python train.py --activation="gelu" --attn_scale=0.177 --init="normal" --dataset="wikipedia_en"
MLP neurons of a small language model. Each row is named by its layer, matrix (up: input weights; down: output weights) and neuron, and shows model dimensions 96-223. Each number is 128 + 32 x the weight over its row's rms, rounded and kept within 0 to 255. Numbers have three digits each.
After each neuron's rows, "fires after" lists the tokens most often just before its 100 highest values on Wikipedia text that the model never trained on. A number after a token or word is its count.

L8.up1046:103153109131084147128200162154080132086089173183181145102137133138124121110084117136167110171136150141116148103128114091131128148087134107140100143102103145169077117165141101145107111118134116133100147102156106119133168100080068060067131163140144162093141117163074149115132111198161107134124175150105141151170120109164122105072078041129119057153170140094152183120106120181114106133144
L8.down1046:121049140118148114124130108122159144148110121118144110147102124119085102107132136158125130124119066072000147176161136152146121133120137168165144142076119112099128177085150119091162142092182104104158099139115163133157160113150199093113116118097126152094107097100082113128144172082131109081139101104104124177127101066190148078171111112167118122136140074152094149123153105154164085131168
fires after: "the " 39, "United " 7, "The " 7, "| " 6

L13.up126:114156064110129121150098184078079161036117058125110162078156130156148131102155183052139118108096145109156089140155098143102145171130129150106140117108098114183052134108143174147149144118181118177128166116168115103156153151133125098151169097138096144170181200087134163082118143075105127070109109089114098097161070145133096073133185122077096131123162140154121096133126149032080121116170
L13.down126:094172147160177085077142165120078099159143103114082123132168158116133150101139166201095126142085139144170114161126201116141173133130145114134080177126100111096129108170113149109145178128127168095113055100139167105133153157110100133109171113127121057114167171107149124169090168115126188152162079138122110112148109148136172174098117172093146126143104150063144102163137070117155081133107
fires after: "the " 28, "T" 25, "t" 7, ", " 6, "of " 6, "and " 5

L5.up254:141091138134118138225136127092119111115141076175169153160161150119086143178158111124150101157129137112145101089194126073142122166124135120131057086158138091100128069135127118145094115133207171198058131143174078073147210111142120169130135131153179126077118128086127147127190130145100114079124125130112180110085077102113081118165223128125123150094129153137129086156167163110143203076147
L5.down254:201137083175180146067109078095115099187121088162121171119085145196101147129148157146096134087137082111102158119131153096129135119153091116141109140122098165121093157160106122150129129194130060113108158134098137149146143114093075119154129126150115141111153067125119166125160121138082108112183178114138130116203138110115113118061107113190143098173068172215116149137138041056136099112137
fires after: ". " 27, "\n\n" 12, "In " 8, ", " 6, "). " 4

L9.up321:105127069129160130130153141156193151109124120185178119126130146118139167091145163062110099127132130100140099128112139103170120154143128077137152049114068106095029123213121126141093138111164092117113075061147120126125112178154146145110134155132108178145064136104154165062123118169139105200138130131165179174114150132154082161139101145139146085136139113066147142170150195140112119096141
L9.down321:033073138130068114159169130145094147115072126152101142127149117138105130103164144117174116145107139133000187162152106172156140105073105157152076168172158105096152171107170152136146149149113140193106070106124119075155123123174121170117131115115170104149143151077155132142122151077126090141118137110095139062126141147087161056159113107135038127152097117114108141174115117086165129116173
fires after: "c" 28, "v" 12, "mis" 7, "b" 5, "par" 5, "Br" 5

L7.up365:141150107154112097234091150101179113099098123176143153145180140103106108113124150118190135157131110077126109095150121113140124134144117111131114125111139112135128093160138096182114126181156136127123178120166120136178145151181126051090132147121122098105085128108110142062117125130096156128198139160144213104114098096113140151146095095195079093119146118136090087118114114090114188175064
L7.down365:117095180140152124151070168118131131115140165114167166124075108113142165100140150144071120096149137093129134163161132150095173142114083162130169145130166139108116137103167091094109151150143070108187142172102056149085145158094125129132129089156120148114163189101106150133106145154123139094168137061170128126096109150151112111115158182098118118147130131163193093129046106092163116115206
fires after: ", " 59, "(" 6

L5.up497:091141115120123134155094120108170093137163151149174055156151188100135066114095189105097126208144133092170123149170113149081140202188099129118112119129148141107184090083084120130161144110162181150108088169125144161112159138101124170140192083103169129111055139173091154150189077147107151207180122121132086110118154112190094185165089087127142166090102176125114082178096107070119153141084
L5.down497:055167083119150164134136100057179105202111101178056076039160177130107107073077152092188148121123153137158135144119138121112137163113111158100130041205192187146087153142049147084120139097112110061079146156124156124160106138167142155123116102131110118159114170142064176131124087113029126188059117051160125082091163158144082127104125096143154159129147191106121128222139121102083166144152
fires after: "| " 40, "P" 12, "D " 7, "Sc" 5, "R" 5

L12.up965:105163169127147096129171117086107195085168153150167129071134126148098131117125164119179137088195112159159103136168114070095147103083115066112196141162100144126108066145133121068157187085160083081151146096124178094053183201142161170179170147146106127168128153147151160100125141145125150174185173116187085150149123136123125126123085116101142093123149106090093140136134121102106113151134
L12.down965:160145136153121138128118110161111108122130143096068127169162128106143082102092171106166132149107150131130158130094152192101093123081113119124074102133132153136183170151130063169129120105139143087141093147139148158087129117116088111096144123113091156140124194119126193090144074123105119115095162119157121158143110146104101073107099089143176187171124143110164074159142114144167158105167
fires after: "c" 19, "C" 13, "Mar" 9, "ch" 7, "el" 6, "a " 6

L12.up733:107151093177065126212176139119167129114152079133128116168188118153137113043106137066166077098102082094135092118141134127059075133116134141145121145184092139118121102108092178172086153147150165150151107091091117126088144160162158133155109135103170131087111102094138084102101153062093157135149118125106107120128150084105135108126146126097158130149158102141108130115118120116078184118147
L12.down733:133078144120184092173122126070075150152088103087142128109100101157115125135144070090113162170177180060084143120117182132111107168069109098096103076129122128095083124158100107116144153122170096130124117154192074081142143097082087162173121105105112134133081097136108093082120139138117148159130158115197166203072125164115114120131095080159129126158163186110098129175085105128107164123133
fires after: "p" 35, "P" 20, "sp" 7, "d" 4, "F" 4

L8.up190:115157126162157065106131100056158111116126188126106108091137166195115122162140165153202094050163149150164084165191119103102128105135135163169089140078168117179041150157181147152147121144156079205106137104110119133123131153151108094147149134191138125140111169158121146082122123174147111114104129107122176180129104120203096154156135153119124120079092095081082171153143174157080124138134
L8.down190:136132106102157170159123162112097126152083047215134054145157140115113107114173081176119073102141161182121172151080128156065162104095167112152088143191093138101138120108113091137127109137177143106106130153175087106115098106175136102110124126129120099157118099109128073044112075113098092111109150106127228159066115101109133149132070102163069099147166178116102117118145135097149114110175
fires after: "the " 41, "b" 12, "par" 8, "B" 8, "early " 4

L9.up404:142104129096118102142091093146131135129202095163111143113120117154114126148080110166161131099148193112120161139140117133131105105090147082125125108094070141104077137122135162057129062141159104133171105076146103081121141113101129091053114178198140105139147180129103098138154146083119083088163140188095167129124075101170118121122123111162119129099150076093141156114135126176080163172151
L9.down404:148173127116186129113101099135107164093120132144106148114104116176153147148130187126102067105147170150000127147162132151057175110126114089176091151134114117129078127136130162136108082156128145146143135167136084109102111136080110090158122137121116159096101152193149147121148116090112113148147107138088125147138142144149154138112131158124123153116106121131121154160087079174136080177134
fires after: "the " 21, "after " 13, "After " 10, "to " 8, "D" 4, "–" 4

L13.up753:095098133164120106120144190181136165126155166144089139120093125174112163095137195144087121147106025130175157142145038144169084142134099186159181105120103095132094101115125164151105165073141117130128155142127088144123112123096142097155160041184089171093073131126143132164161147139122117120084064066130097159143101140171078148151197129065136146159116186141096106220104110172078156041102
L13.down753:138077118123159130158116113139110123129116134121167107169125117146121151176127077157088193076157104209188095160067163141071146150086134131150167148070105120127117112128192137116156105188102146150116092176111169140158141129137164178105117148154135043140103160143125069158128120133095095168117099143094120200129107158121168104111121147169139138112121193115169052138113168143110143098138
fires after: "H" 18, "W" 10, "G" 8, "P" 7, "M" 7, "F" 7

L7.up435:109122149137108103140151155088122145078174096203169119074167130103114090131134139087134166175127099118129139154191092104136128128163109079111120137092132165087110055120114111117095063085153143139139131108181147077108150124086106100049111186126174102142141157163145085126124071190169151098149175165148144090078135086169118181156190115104211137190074143087126046146106120072112191117130
L7.down435:127116133168145117131144138121136157096139109177109112145121152126135113136123108122163096114132137123000128149146134126133089141134098104125102088112131123139102066133136175137101101132181128137125148117159136101118136155104127118141107154142139114129135157134136127107145131157118121123126139137149151122129123078134130131124149121131160130144121137148145108132101122120115130116133
fires after: "." 59, "==" 18, "== " 14, ")." 5

L5.up1140:144120088133135141166147112116142127129143132126165119131108160122148039155069151075154078140141169124129101124194137099092116129156146145126104110111167162106122153139096128128097119094181134140102094126135128097177138150075168171158114098109176150153117090181080111114101081161115149163123164147133115135097128108167087124185141155092158187086080158107085130179091134129123148169141
L5.down1140:154123160152121084102156144174161133115155090115132151127162121180135165102116078111155176128118146099105157175104084130133124068138093099123035108101074142134119149152198087123135111061115142169170105109095126158152166177151144176163098126145141117123048088157109099081095102170125116131107146116160108115143105208098153116118092116136104125092104114095129157118165100146140141121126
fires after: "| " 30, "Sc" 7, "- " 5, "P" 5, "F" 4, "a " 4

L9.up701:060095122092111104152173116083212137114151110114111128131128139139123120165188114121115109161119128155125101137181138141150093141129099099138153049104072148146059097145091128091099094156140119140133154149123113098041089155087126150104168213119053135090086128147121102104143135124151089077111161176131164082108083075157169148150079133106115098133149134070062079114145101104081156101155
L9.down701:109134138133134118115136147111156135123147137111133125145136185124123127150122137127157115121083128122000137138137118137121146138151120096140122136139110152159095119154115107142134133125147116122164107133115109143143124120125103110112134152136128138130146121118103107132120139145133092118126121150153126120117146102143131119118146082130121089102143115136115129082125121151142115122121
fires after: "|" 45, "." 34

L12.up734:132121083155121179119109130127110118074161203160100160139167132134167130098081167099165104164160114145133129148152106073143113131091168149108079100061178080129136065125121165123109090101158125108112168128176157153148137150105162169117094134203090099097123162113107128163086166112105093138101074151122181142107129119112118125128153104075093102127124102064111101129108190096104115142137
L12.down734:147093115144186083147070171082093110105171103114175092140161122146135142119158075163128173134082161146144114112099103087120096128178120156140121157110124119105109166185176141127147163119101127114056116085119182119099169132160099224119156121116104077133190194156123118144145138192153156088100172118117163076121113144142152110099111134080078087156086083060129154134113179101130158158078
fires after: "T" 25, "t" 12, ". " 12, "Th" 7

L5.up343:050166141149109141124116182133133083087093116129167127107098120156142091186153150098164117124155102083141114148171105102113132135104159147113093072108171114098118113094090120106120117150175108104120087157131125171160186104114127126135161116212057121116066150089150147135175129170112140121139234125122096129121122127212146147139078113135130183105117147051091114153161165092105113141106
L5.down343:162096145070108102131083098155123100147155134174184151115130141188118132144098114139106119135112154106156094119138123136143115120115181132101129152098185129122143130103103111119104133129139136113132184128087141147121125157125088103146137149104081206143141136160158153084121124124094109148123131123184133094177068123095180124145155051135172166127088116152104166125102176180107112128075
fires after: "| " 21, "; " 11, "4 " 7, "3 " 6, "7 " 5, "9 " 4

L8.up456:118119158120085122154073118141110159119117086173111050078135128091107114102157153145162091162152144157149154091118079136103110088216121075144091146164121095145142118191202098161127142116198152210145152135129151157166141109144135089195147143118106123132141190179135115094141099112056169128141115105110112120132102128206154096113150129094151110157113107093103138130102079093121098097117
L8.down456:098100157106153125116125137112148122147108053130077084163079131161157150131129108108105115115125122114081159136093129169121133148106155141162116119098167134120112104162152166115117107174161104126097100101126141078133195148115127156143080113151206145133137133167142103122111158127126085094119169154171198149107136171150096092104105111176132115131178088114080114109120140108174158096170
fires after: "H" 26, "C" 15, "h" 11, "K" 11, "W" 8, "y" 7

L9.up665:106185081144123154109171097136148105146153135110128088118118138153127079160150164101188066146154105107165139091152087157115165214176075136114143139116152135181100132112092154050131139158176146176113122118115091171193159092157133114064135151191138093158017148130147121096078110171105102121137114150115112147122133140189140065153091071156094132124122179034149148112164125134107115114066
L9.down665:070101130103120155171074164125096131144096148136110122157129113143162096157138163081079112124121165161123136138166096140117116144077084149186150080135094221066155157149146083073172142124154212114121138178086094144152102061143086103151121129178091082135122127141161109122086165129169145157153095164157098188129117217086149168154097134137127158136093121160143097198078120168123062138173
fires after: "| " 35, "3 " 10, "0 " 9, "4 " 8, "; " 6

L13.up149:119099157131172116160082167082155123129101133129129078142112168160145096057147126089088144121200143123136119166172100111094122146164147141123051104093114149141136119156095123151168126185157134141127143112120153153130132114137143233097131160151069079150119115124115156151104153133105175172127143096119140068051067132124137089152122139067085157139080106112114121207081174095143097116110
L13.down149:135089088161159146129111100174155181055132149179198108127104122136142172096125152109097142139170159104120148171077159104180142111165145101143125116131095126145167135105105153127120145130161130106134114107131101092141177106138095105091125131101062120124106120151078114192206092114169088105113142103105119129122170087179143151105130117143077150122113154100151173067090159077164143091088
fires after: "on " 39, "On " 12, "| " 8, "\n" 7, ", " 5

L8.up909:108135151070154126134179159122141182083183124137144118128125131125133086153176141130139132134181143063104150183115114085134098190119080078112089078088157113123078091173059108088058119161192199143165155155162091059082084124141112117070149175146120117144140143160126149122122136196170151123105203133165146127118082109144108145133162086116142147165123121140091078154130144099048110121174
L8.down909:122123135118156097156118148121142135116141106106137138143131149122144101124118130135141119164139148085000142134125134127125093167119089110131134108125143122117108121126110122116108126105167140124150135149170113114103118124128118140128140146137127135127123149147126143139134143159127131124122147130115135145120119082128105117125131112122113116117111114104111079153143158116071124126123
fires after: "|" 51, "." 39

L12.up607:082162141115121163191144133113088167111139185138077146154117118127149139089173221185148120152102155089164091151121109142097128160079126113072148149080096134139026142155127144124135161064159086120154164119112155114093108132099151090130137140156121178153158130096169121110169151125055121097155160081098112140153172118174110151141114179096127123159148105144133087129122162109131157105110
L12.down607:161190150133090158112159133119128170128138105122076173104158118079129125150130159141077091107142153080133086125173098086075075085180130141142117099145128164073123110161120128117093139107093102145192178164091093144168166059073151147137164060123164149171177170165117138143193136128125040150148138115124164138164126173141150122150079094106121125148176155078149192133198114142137139147172
fires after: "C" 19, "c" 17, "inc" 7, "cel" 6, "reg" 4, "acc" 4

L8.up1006:115120104145113094164091135108165160153178108135104110137138129129115098134130163137154133140057072153165128155206133146100090162135132115106119164100062120152112141055088157155105111176119134076098099111093140151146133158084174091116147124123171070080088113152138073167169048100119139130099156154149108135094152103089129159160157089130158132109120081115106110163169110144079103127119
L8.down1006:083116136122122028135160106118072121155160095123145106071143209200149095111125103112092159135141140151141119145070108152093120107090137166132120107115194141175125110092135088111152139084152069129154129134179063118066161174159145149145127171164100188178192075092186080121196118172182147161142052144069150171110080143100116119100144163177137081136144151129075114152081113114108145097125
fires after: "P" 22, "F" 12, "B" 10, "F " 6, "O" 4, "G" 4

L12.up879:100146134131102127205146174150135141085146081139178163135138117146127124109133173121104193047142101039142166118136088181129148117091079153129104105143134089075107099181104125173169105145142156196123110147134138139123116117155146162088135132143104107085090191146155119124150156131082173170143163076134104157139074121173174122164083154097112065123104136039140091153121157123104070131127
L12.down879:154127069072142093111157169121166103154149170155174158176080177143123130125151095110141106135127204165176147141149156137128128125127134087149089124165112130092116159158107158099195138107154106130129136106134116079145169130127113087078088124204122200138134184152109117108121121132122095073167043150133100153121138103106158170108115101138101131091135147167154102134150132150147161103116
fires after: "| " 35, "- " 35

L9.up1108:094121114155148132132118103095103132130198098110209088097164129152134168134114118127139132121141106149164096122196144172064098128098082136132181118185127139159074103096161132099099158087168117159082103101199119123174143149142121097096193123167082107161055099174098167077130162106154150120170101115103124088133100125235097173117157107194123167072166190098128092106121168155153115122147
L9.down1108:179105115105079130147149168051135128155156137158122123187122127094065148100177215149188106091140116098094141085122157094133141187126104137108127139116183131111182111080116146153190113130153143089147132126118120109080137073128037189140144156076134117089134147119095070209142162125173149099136106129086144097091149097099170071103068149105166153160138107122098181139086079103074137113114
fires after: "B" 23, "in " 15, "at " 9, "L" 8, "N" 5

L8.up15:126124062075136164133099140112107130071156140142187126098147115135125179138128125148162143163129128097130051139161099142083127177167146121116105197076134089139066137082147093158098127107183145197098146175140094152175136092158144140115138164127075106134161127164081188129171198151127134107182104179059128135102051092240119132169164174161090152093140204075112117184119136127097152110165
L8.down15:126119155075177147152061103073150142209105119119115116138149131157129144135118124136116119079139081116000170126121095141142132147100100093122161129150111183087105150139130082143066134110131109127110186141145149100080138127151126138111154135114114112143143095146119097133127079133088112144079099147168143168066126157076158137109064151136130137196135149149165160112184167150123117096158
fires after: "the " 33, "of " 10, "Az" 9, "In " 8, "in " 7, "from " 6

L8.up653:123094104131200093182084147096084164120126092175120086145129178080151116124127155136152154121150101109144138102121102100119139143109113104109111168097137110133147064105177166148072175076170139200141098164168157153144184108100133141107151078150113094139156178091178113114135104134157144117131136085100110117096070104128100147186161106158120145139075050110106128114066156073140128147109
L8.down653:128105077121125164154120145118112126170112059179066159134073124109085068143134146142107134185163087091166178122149139122167140133115097137142128137171149182089135108158160111124184143190135165162084112180124129114116131112125150158180134195110112155145138162168141156122131140127075107120163076163184159106133159157122049112076068097117143113105126091096090177108160065122142114103117
fires after: "h" 36, "H" 12, ". " 8, "Wh" 7, ", " 7, "wh" 6

L9.up217:119153057158061090167119203170132109139152101149165072102145104103131106099148184078104061157153100104163141115137124129112107113157134110165128131081139100081093105097150144130117143039160123154145151095107122084164121139121139132169159096121053136151099173137143081086205145078149091081135157109139109139118168119162113156149178146135155114120120121073115105179116180136092108147189
L9.down217:096125096150164154123091127121149136134119150135112153130088159121135164133167082118106136083025080065014106130109134170079161161132082179135176110175174160110105134160171090107125126114134150093115125098158141198110158110153086109160108080169082101082099202128117136179119075131133099123088175131088112167139133137128119104075142163114163087126097127151095085136151171154179139121139
fires after: "h" 21, "H" 13, "cl" 9, "M" 7, "sc" 6

L5.up366:068198180099126120080151179173128089107082098190112166059120124169086114137143156146142100148176129136132119142189132124089113171118107095105122102132094096177128114094116195139171105137219084181122131081108215107159148090155131156148120086108150074101096078172098139159047111167167108123163151149131134105075152105163123096158076160116121125182198168061125089154146108147146129113120
L5.down366:145011120110084119208125139156075129081170144088059123136139079105179177102124093112116116136127097092023141120105082124095108095153082098114128095137124166081122165152188170084132126146071123132122121159091175134069195162105126099119145206152184150100177117134125119078150121151043117134182116137170142145135073185166136147112144130157128101095147115124112145112141130108126146126135
fires after: "| " 31, "- " 11, "200" 6, "AR" 5, "201" 4

L8.up565:139132161119109199107112160196110115114123103156123109168103168168080107122144215044162161162135128120145115151207132171107127127149112145126103112160102138162106146168094207101080121172186096083101143081132153126139121109157127132146128099108097075061125122184144129072102125107179098150155146118135151124121067129140139148084065158068118170126108164111092130122150146075108132147099
L8.down565:134098140096130053098169120096110148128160119089111107040168078122145113115105084162186101157099107078121156108099098082143104166173141108117154130118127139105070097164147123096140151116062188191138096173131099101174138156132094142135157121159125110122106093088107147159106122111121089105092117117114112117158128114129141146092110129132120118130158173077149116114160151165157084140150
fires after: "202" 14, "201" 13, "200" 12, "ex" 9, "+" 4

L8.up832:130160077117159118151137145143094199114195085112187145078127128186146115168078107157165155095143125072143125131220148043093099134120158138134096138098098128201106097067094136104115101108167119173137134082112160100070139090123136104165133130133128154137110127141165147119111139235140141111107157158077139207138113083119093085117163139124133147136135118125109155138086095124130092142133
L8.down832:150155135116123118169162169082130139196151155109136118102092110169086089146139125220159190138118100102000139110094169118120115175046115172142168143100155097146110098141126117176080137124149122176151134134130140145094160107141130158094184053158133153127150108136136082107178111138129128076137135075134095115103167161088146092169100132133162108140110137156086178169109138172129108114100
fires after: "the " 45, "The " 9, "of " 8, "as " 7, "served " 5

L7.up144:167109177163101162178095145170106131100134097164137133172172160092159164095071138103162122187145123130129127116128115044117113147137121094111097122081125101070094153138092101071117103186164096126160130164188160150124173122082108119113121125185182117120069112129115121126194130192108118078214185141101184131138126105170083166131103082126141127117169140112106099127111106045122165086137
L7.down144:193149137129106136168145116143128074140122135117123145149059176121109130148163123148132072123128136110000115082129158231089120125129111127121165144093154153144097109134166148117130103151224114146152137123178049138111103117150131118135174089146126108119140106137177136165145161125100110117181129144106125145105106198129135124124171148153135155136079164102089109148110114133123174086150
fires after: "." 46, ". " 7, ", " 6

L5.up43:088166101090083162170125166184092127139096109139183085130115116129166112148132202134117105212136139164122119090170139050096105136113112119154096107170175094078119111079070125128101114138150206114119142121132122057147174134113106076101126077128200125136124161153109113177131136207074155136126227143113170078183125106152166137131153052135122150104140121092077108159096092129119124165136
L5.down43:154102175116127093129191123108137105104176108104116107054074162133126136058113120113083135132207178089136096198142115121129101123129097091191131121104167048103123158121108063118128114111138088121170110184175129113082180143150110117143088145163188123110123167144150133130128163152112073070158096109103142107162162169150074145160116114162103161158118186154138149129132124077089192102078
fires after: "| " 40, "R" 7, "Sc" 6, "Notes " 5, "% " 4

L13.up432:127125172143149102112136121117064122091145143073119137140111137196065124144109135125177075124136137134139171093118071184137085127135159133180119179091146131119138144105163155148114167127173080104117104100140133057036156117144186142119159133119103106148108160111106192120171110175117140107131149099095104074092078075156128128103101083120149134151141164168164087126100096130126162110084
L13.down432:147090131133134117108181164046139140134123133097142144106144106179101136108110114121169080107125140139010165181110062121094023178162165118086146131133124144173095100120124088099114218170121073099098143110084142129181160159171154097077118153092077089113107154098098121121103157129169177117145114134142043072151148088171111163148078110131154074178144071112144075117155113176109170122103
fires after: "\n" 20, "i" 9, "ro" 8, "C" 8, "Pro" 8, "ES" 7

L9.up980:149139063086103098189138137072147115098149130217134150113159119123126097128131132110170093143121098093099071126130126080104121131181093090160103097090125157175111145154164209076140085147167171145137152109164094099125200140102072151103144173188135092112125100153095082109138095133113108122140187140132191093086137109143147137101172102097174090154093174193123054110116137040097139095117
L9.down980:132149113112098152159153136118126125125147118133106138122141158084130085140161119113126131140115103139000125140131206160133187117146125113127117125106114118143134127100138159134115078136157145147146124139151117159106131088151144135148116128143144130094144105118127098146135112126143082110112124152135166119092085126120107105098150158128136121126113142109144121140111131115124202120165
fires after: "." 85, ")." 6, ".\"" 5

L9.up932:141125127178177094169081152202124178111170070188186104066134133154161163112147115173117095100166160094160124162115094083083111136118115124088087180149068136076062138110086114128102103139146151099165129075129107083144207167171154151105136148127120100139123124115124123088133120111111125121120143147084094173144123105157132098140152052113132142128125117078167137141080094168109166149109
L9.down932:154151058141104086138089134102139148054163073139061110080105090163143155086124161166112135171114103121187152142106104089072111149141112118134109084068123133089118083161101145139093147112117127116107118095109067072079131136132178170159110111106094183114133130132147113149130104126080169084141112168141118128131075108142166107128094055092137184146115116117163173172141156150118126168067
fires after: "during " 22, "During " 12, "After " 10, "after " 7, "of " 6, "the " 5

L5.up1110:063154113140114151097133147117101103096131084108153095147150098065118113120105151154082142148134074130119101145113118100116135104162097103134060156093143096115123061096153116141103117156151141169081065160130144107126126103181155127115153138140133109166081124175100107103152155234140151142099147097108141112098099091225106126137120099109154063155152119165125141159177104126202169102115
L5.down1110:072131136125097123121128124099082133196206168051164178048107139116107138115126106212142140148094106118144114148140131207101152166109208126066117101142137163120139110117118076164144118113099117092179160123113135152132116057151115080096127105128144092127098095210092097119119125144119124131106098093113117094146146160142212190169107108151177145128141140143167116148100073122147141154094
fires after: "| " 40, "\n" 31, "- " 14

L9.up281:132168097172146128097126159087104118125156131122187104104097125132117069174107209140133107188166108145146081143160103116086129155125161136111147095157120108155108095105135106040138132128176101110131098133217122164161128080169155134113125139153143178135042134087123110117150139168087129115128153145112070134124137155112084079103119126141134070136144166085130124110125121118102111145151
L9.down281:161128138084105143087087161196149114117139171141136125127170088097097187181119071179138050162177086186087153151109095154075116148127116126162099071140184127143122156158096164126140148150126111087060095123120138088124097082159090107131126088113119145131119163139151124152069146114161151119163091102124150119136166203108127133124106125139164191125123129142073150175137107126182122111112
fires after: "| " 49, " " 5, "; " 4, "2" 4

L9.up852:105143094137169128184134118107101095095125137119169106092099155127114155140119147121123091083094116175162113173182084118078114130132108117133123138124101140144119103079066090105107158143150133143026122112156117106131119153120156083126169159148158136135077120175089179109105118120112140142167109123114130130114094099171072118107126080159155198162181093099131055155128139114144162164133
L9.down852:113141146104129177088134133106111078205082120101117134188165140154102102195084125177114108188068154134178082161130190129127148158135146126139120136123142139188118194189163193174112134128151051112117105093079140093090111143177102166093185130161123140182159111088106155129126113095105121150167121050072138120100080220161059110166093153142156194147117179109109148159167114115100149142115
fires after: "S" 33, "L" 19, "C" 17, "B" 14, "K" 5, "R" 4

L12.up450:135117126137129159135116207193110152126117077117137162139103146091096138180122173119141115167159143111151141134140128110142120098177118134107120136119126171077180109135126138173136121133188143207062123161099118135128153109155133108160124140204122069097088114102054108142152170143086107095160127120108150122100089129177079139105098148100128083138145130068125130148144191082059169102141
L12.down450:101130099103125158121139153077061121149182142123145138107163171124146120084101103149098107174123124071221156135083135127115104143173185142080055156098133135176160126127146095169165147114096098201138150197112091155166117086131105136144106138145152145156168103147159138099136106159102134122181048083115144113081080107112177121126197062136123080139115189135104079078121186135125121139085
fires after: "| " 31, "\n" 13, ":" 9, "c" 8, ". " 5

L8.up881:047135069110133081119140175104127136095147168167131094070131118108073125109170165131134104110164163070114069153137105071140118111176105100131150118055070113104081145142130111112086110152158176147152126123150148064125119098079137135099151181113138162127093168179127167065142103115139120096143118158147172128163110096170090174132152068129135102144193099105171074187105095124063097176125
L8.down881:099136103126130130110142139115141150120120128150132122112115139112115103113111143125117107110157125122000123141149116146131098121142101082151120080106109139126094157161121104150093111119164121129125112121132144088119123113109138103124115113138127147123115124119116150135145108135124123150135122138133157125138106091168129154125117097105147123147162124116138111147091125124093131142148
fires after: "|" 33, "." 27

L13.up961:089132081201162168138113078107130127140176103098163143146119146138158115158167179157145129076155144097146133197123069119111160142106120175119090146174106132127107088177075167101143117151145119139137139156195144143126184095113127125097165120065136129051100133152112139125164147099150141125126067094084032110076120152196137160140113135097104187094114182082146051126127153081115108138078
L13.down961:127164100101196126143161145125168069124134093174166198156144142128106153093138108137147108178130105191181159101157158113106138098091153118146146166137120097126105108166076164121058101196132141137132135180119094097175108146089192104104128134110123144079165154109091125090164154135085137106142143174185115132137175103115170203172080179204123154170129138137105142159110171141096090131088
fires after: "," 31, "| " 22, "and " 6, "." 4

L12.up977:089085085148082085140129144187088129103107171150147096138110119122117110112170155150173169137135155093160106116140128135120079149174162057153079132084131122126110124118135141147165138115117138136143053104115129122103150128077177176105082169103141141202095187114147156058199158123137091133055135101118154160118153111145120115146104182126154109127085154089088106117142147078136189153132
L12.down977:147161118111181185134130108087138117105149123150074156103122142128096134176117070115072134165202161155168123082136133122104080169136138158114126092112133146039136096093108126139114156115128153169096185132131112139147124163200138099146177110073136153138140154111117144115118130092075142113193130117119145126204153140127124116104142113140123049136111119204148140130106075102128100099123
fires after: "C" 16, "c" 16, "H" 6, "und" 5, "l" 4, "bo" 4

L5.up987:131104114130173089114082072128110166141135094150204115085157123087097101156112142127148065117177194096140114170156145054155123111122146133139118088115111083160154102170092106100143131097132117133088157087141131086126141100127144189163125170191104159124143227122114188085151052080070147107133113078105166062087073106135101109136078110125117172179107134138103053125117195105092152180136
L5.down987:164125143101148142148114124125185130140096138182157118110078093160113171127076141190103096117086125155135132168146097179112146133149098111119091193135136112149121157104100114103150161206188138184180075120100230127137125176164059172181118081122121103142145167106128068159080137105099141138201119080113095114136161122137088135154096154088137126132133107139155108145076121164144141185116
fires after: "and " 49, "the " 8, "The " 5, "a " 4

L9.up1076:131149166168142077144131114121089110116135158101187113127161127184112180124187170097166137125137152087169121147115114154170130188128113109144154110072120136157119142126202083101176111093165109148142065093134146086114141112164219122114160136081089174126118180117149116106153143076082168146201175108101115144157090091220160104111122166151121103170099148111135126148075197091153094186109
L9.down1076:085138136110123114125164100097157083126096079072125172090155123126143095108122132130092166100160112139211093138114162149115105142123109131108123171117097096156111110127085162155128145141128152094068147112091147074093100146099107106134116173092088186121167144111144131061111140138135090111128097094130102110099234125127124136126158113178094087119096148166155071180101134170171108189122
fires after: "| " 26, "of " 18, ", " 12, "in " 9, "the " 4

L12.up791:146170129128071181133091093090073148054136153121161105077155153152110093162113170154145118119112134086135054139122049159108133127109073178178118121167149104073053119080128145096158137091163127130121170138117116108157130116093199074114123118118127164099114166116136109103192129167127185109159117098117067112172048080151137179143144107086100094110102103103133083181081150104083131098094
L12.down791:095117092085141104120176159145153176139155147133189124146163129124130106151164110122169147107106134202181182082152152141131154131143161084075151158126135152077092178096155162132080163089158157100178052192120156116190034198115145125054161141160125055168141117097135122197129117104122092149106086129108153155105161135176043162147182160095157140097142191175111084167103180124125133129155
fires after: "T" 35, "N" 15, "t" 14, "n" 9